Weights of a small transformer language model.
Architecture: LayerNorm before each block, learned positions, no biases in attention or MLP, tied embeddings, capped logits.
Training: a variant of Muon for these matrices, 266M tokens, 8124 steps.
MLP neurons of a small language model. Each row is named by its layer, matrix (up: input weights) and neuron, and shows model dimensions 0-159. Each number is 128 + 32 x the weight over its row's rms, rounded and kept within 0 to 255. Numbers have three digits each.
Before each neuron's rows, "fires in" lists the words (lower case) most often at its 100 highest values on Wikipedia text that the model never trained on; "fires after" lists the tokens most often just before its 100 highest values on Wikipedia text that the model never trained on.

fires in: "a", "the", "an"
fires after: " is", " was", " became", " as"
L8.up351:093067104120121121135140117116071113131145120101145112060155039145130159176186093144157080186153122136116181192062130097112112120150169082108084151148052155106146106085153080153157120114161094175146165097120106156105122143056141142133072166114132107156137123188139136081112160089206159104146183129155149082155158159119133126088174078138168106141081114141171145163158124129134141101128129089136151144123136159094168153148138135131139108114133141114105078152138053090157119114168190

fires in: "first", "following", "record"
fires after: " the", ",", " and", " The", "The"
L4.up21:079109123158122139073157107116105154183126100137140132132135126168144138174218110125144071109089137102095122166145179147126113123118089104200085146166144080149122077149083038144151088135145139131121131105131097132114109128177151121210087109182163135139122126203091091250141134116149162122152115152084168087129130076120148120145136143143135090143087135164103093126181111113094125126095138148051193107148109126160095119118098214101099117107145138123119164098128139151122134141113105

fires in: "in", "however", "furthermore", "while", "to", "initially"
fires after: ".", "urther", ",", " F"
L8.up25:207136147096194097052106086134139149144072148201113147087124185135092095133134101211181115077194152133130203073201159131118168156166109111136146204127157095172098114122103071111095148075089065146128146076071093073166161156150112128108107137098120166104156137138133128120124137142114110091163134092126150122084110115144123151099063135130143133132092128085161169134139149119101112114094089138147075159144178145118117148175149137113139103155092077138124116143112120124121143145128109

fires in: "is", "for", "in", "as", "s"
fires after: ".", " It", " \""
L5.up428:101114142099122185065096148098114140061145164160137099145126154087088130116169099115150137115163121186111211068098135151159136140104122176131113115118144111184130120100128140110058157165111117054174102125168138151233130095165140117116087126120097044117113095125124122139115108143161096083120201095165115181114088134187103161173145119132121123123119093124127115132120109118150117143110134040139134137137153137092125091155160129072111103117118170190139064176131181130161159182148124

fires in: "the"
fires after: " at", " under", " At", "At", " in", " reached"
L6.up218:143075179135114165136137131108098079097141127176114128096144112148117085163073193134122084139144138145155225073143125138154102157100111130164115091150084129095154148116154171118111180134102111101153174178118102132096056109122170140078137092162083067139124164085125166163134053146102175107129139106122110067167106154098196101096132134134084125124129119125110176188143134118075114163141123141096160146148092112084142161144196134091204134162113059150148079141126178102134112100143139

fires in: "she"
fires after: ".", ",", " a"
L2.up167:101180138140105103153122090117110139125118089146215070127141133164170153130105083140128135153137176178134105135114138119144172122126172112097152066141061082098126143102115138207078119108109135135134209121136142124206096151122114157075136118144189095129129142090031125172143166106102183085091094106134159155134061151123177125162153110137171153130091136093147123123198167137158136112152158097108142102140151084155133146115126155097057140184121092112145148097129135095119205156117101

fires in: "in", "as", "at", "according", "by", "of"
fires after: ",", " and", " that", "."
L4.up70:104099179085171121061097146159166139110132158114105142202054120090104092134121156137112075122141069152109124122109183109176086143119062157120136152105150127176069100123141198157166131171229139125137083086123116166121116137161073145135105147134125113169171099161147100172139050155135105145167092080140114132112105120126137138172074133082085147126161135130120117123089170103121124138089060107155144162208137179140156123096137090155127152114136091123131120125185165126120092168103121

fires in: "the", "a", "an"
fires after: " on"
L8.up61:153092167139177157147150163143052106110129138114175094057089114151133098123133120173139125106144148138147170110139094125125139085075078168179094132091172111154133101122138154159077075092155104115132148120112171120122137207107127069119122112202052160138104154115095140102139130166077167127134105176121168110085096130187141156107165118122068091181084098113146137160230165158068096154122116116093137078143132188115205132121121107138145132122176094149108139115116102142115147092125126

fires in: "the", "a", "that", "age", "to", "release"
fires after: " of", " the", "-", " at", " on"
L5.up514:146108103153087127069166166133093126214156059153084164143140188136151071173048074133196123173136138149085179159090162112120104133115136092146095134097152102132096122192134052145134090118111137091104130080165165144101137139173158107130102111106102088092105179130133132115140102114133106133141155141168181137138131115101128168090094119093114078120085122193153124140130171171142129087141142125143184049142089098103120143092137112111111148156179150113156150149132174164173147200118147

fires in: "by", "as", "in", "at", "release", "after"
fires after: "-", ",", " and", " Time", " that", " Succeeded"
L6.up175:074187112141158097034119138194178110094136104161106120127064162144124102075134163081148103130108095123095172109167105104113098118133088143166121108184119109145124127102097145150154120078129186139124120081138092143163176191100140148203172140149103131143064141101123121183150117095155127159158106103127132117087158123084139157156090129090151117150164174145141079200138118152138102073077121100113146123201155124145164081120185153109097176103141079121115149075124115159084175121097145

fires in: "the", "their"
fires after: " in", " the"
L4.up316:103076108121114174121076167151132102163130153168083149126080093109105156133166155122115117166177175198150168167145091153197131112113145134118150095115098131085101108186085147080080125059101078073141157189168139156109104113136114136077145097171159135158100191061111105177087120156115106122104192138122143077145155115108088188137135141116148087133096089130155195145171151114118122151089107073113167139122083118103119098150123093183155152123130101094105111156153154130159182085115166

fires in: "which", "that"
fires after: ",", " of", " in"
L2.up449:139139146164122120092111108080145097103148090168178124084152159165149147182132115121182054097204154147164153107107164144119103121139034168142149140145137139182077132095127153125167129093117167173104143130181108070118126144155129150141164061165121154121128097098139101198145123169149146131081132115097150094088137077118134108145132166142183130050177100161127138141124135136102113116105180157120180113128182164095099131137045192102131106096176113084157115067115100085118107120120093

fires in: "first", "second", "place", "born", "third"
fires after: " the", " his", " The", "'s", " was", " their"
L6.up269:085168134071107150132107133143144119108094200133157173132101110128036112124100129155156119133151142085101163107115109152188167164159122165124145100055104211093122096147103151169082148096126102127143169134144092127063145142132170126088103097119148124105223158129145143134122153150146113148085187142131141138114138151083157143180173102147114142139066128138079074128158101182149149117109109066183143125120125086118127174146109093091088060058137169104174124141117147104120165176114093

fires in: "which", "where"
fires after: ",", " in", " of"
L2.up45:126117129118138138118106131085091143187142168137111173048168083128132162146126097118146090157180114171139082121123073122125128172174078108184157105084084138113139124156057106134176129111059091109125147152158065108197118137144158119070169114133176121104093175129091117155106087076129127109158131190096140126105135126103149129128136148120145116159070102161150161175120134182164136108132137130098084074183111075171078133164157113099095161099163067115135190135124115165165202131141117

fires in: "first", "a"
fires after: " is", " the", " was", " his", "'s", " as"
L4.up220:103138146146106152126137129161101114106156097133162111155111086116112097158127120152171100117163129172107055117117122139126111129123208152188176135104110165172120078110078049147108110117097101100078121153103152115153099148118145096106204125124151143136134137138055114113133147044159176041119061112141152137172165103128111095124185168178146100140108104124128170121150152118128140133147097076115195180096129105155127140131102145079173086163107118179090144089190069147133121168194121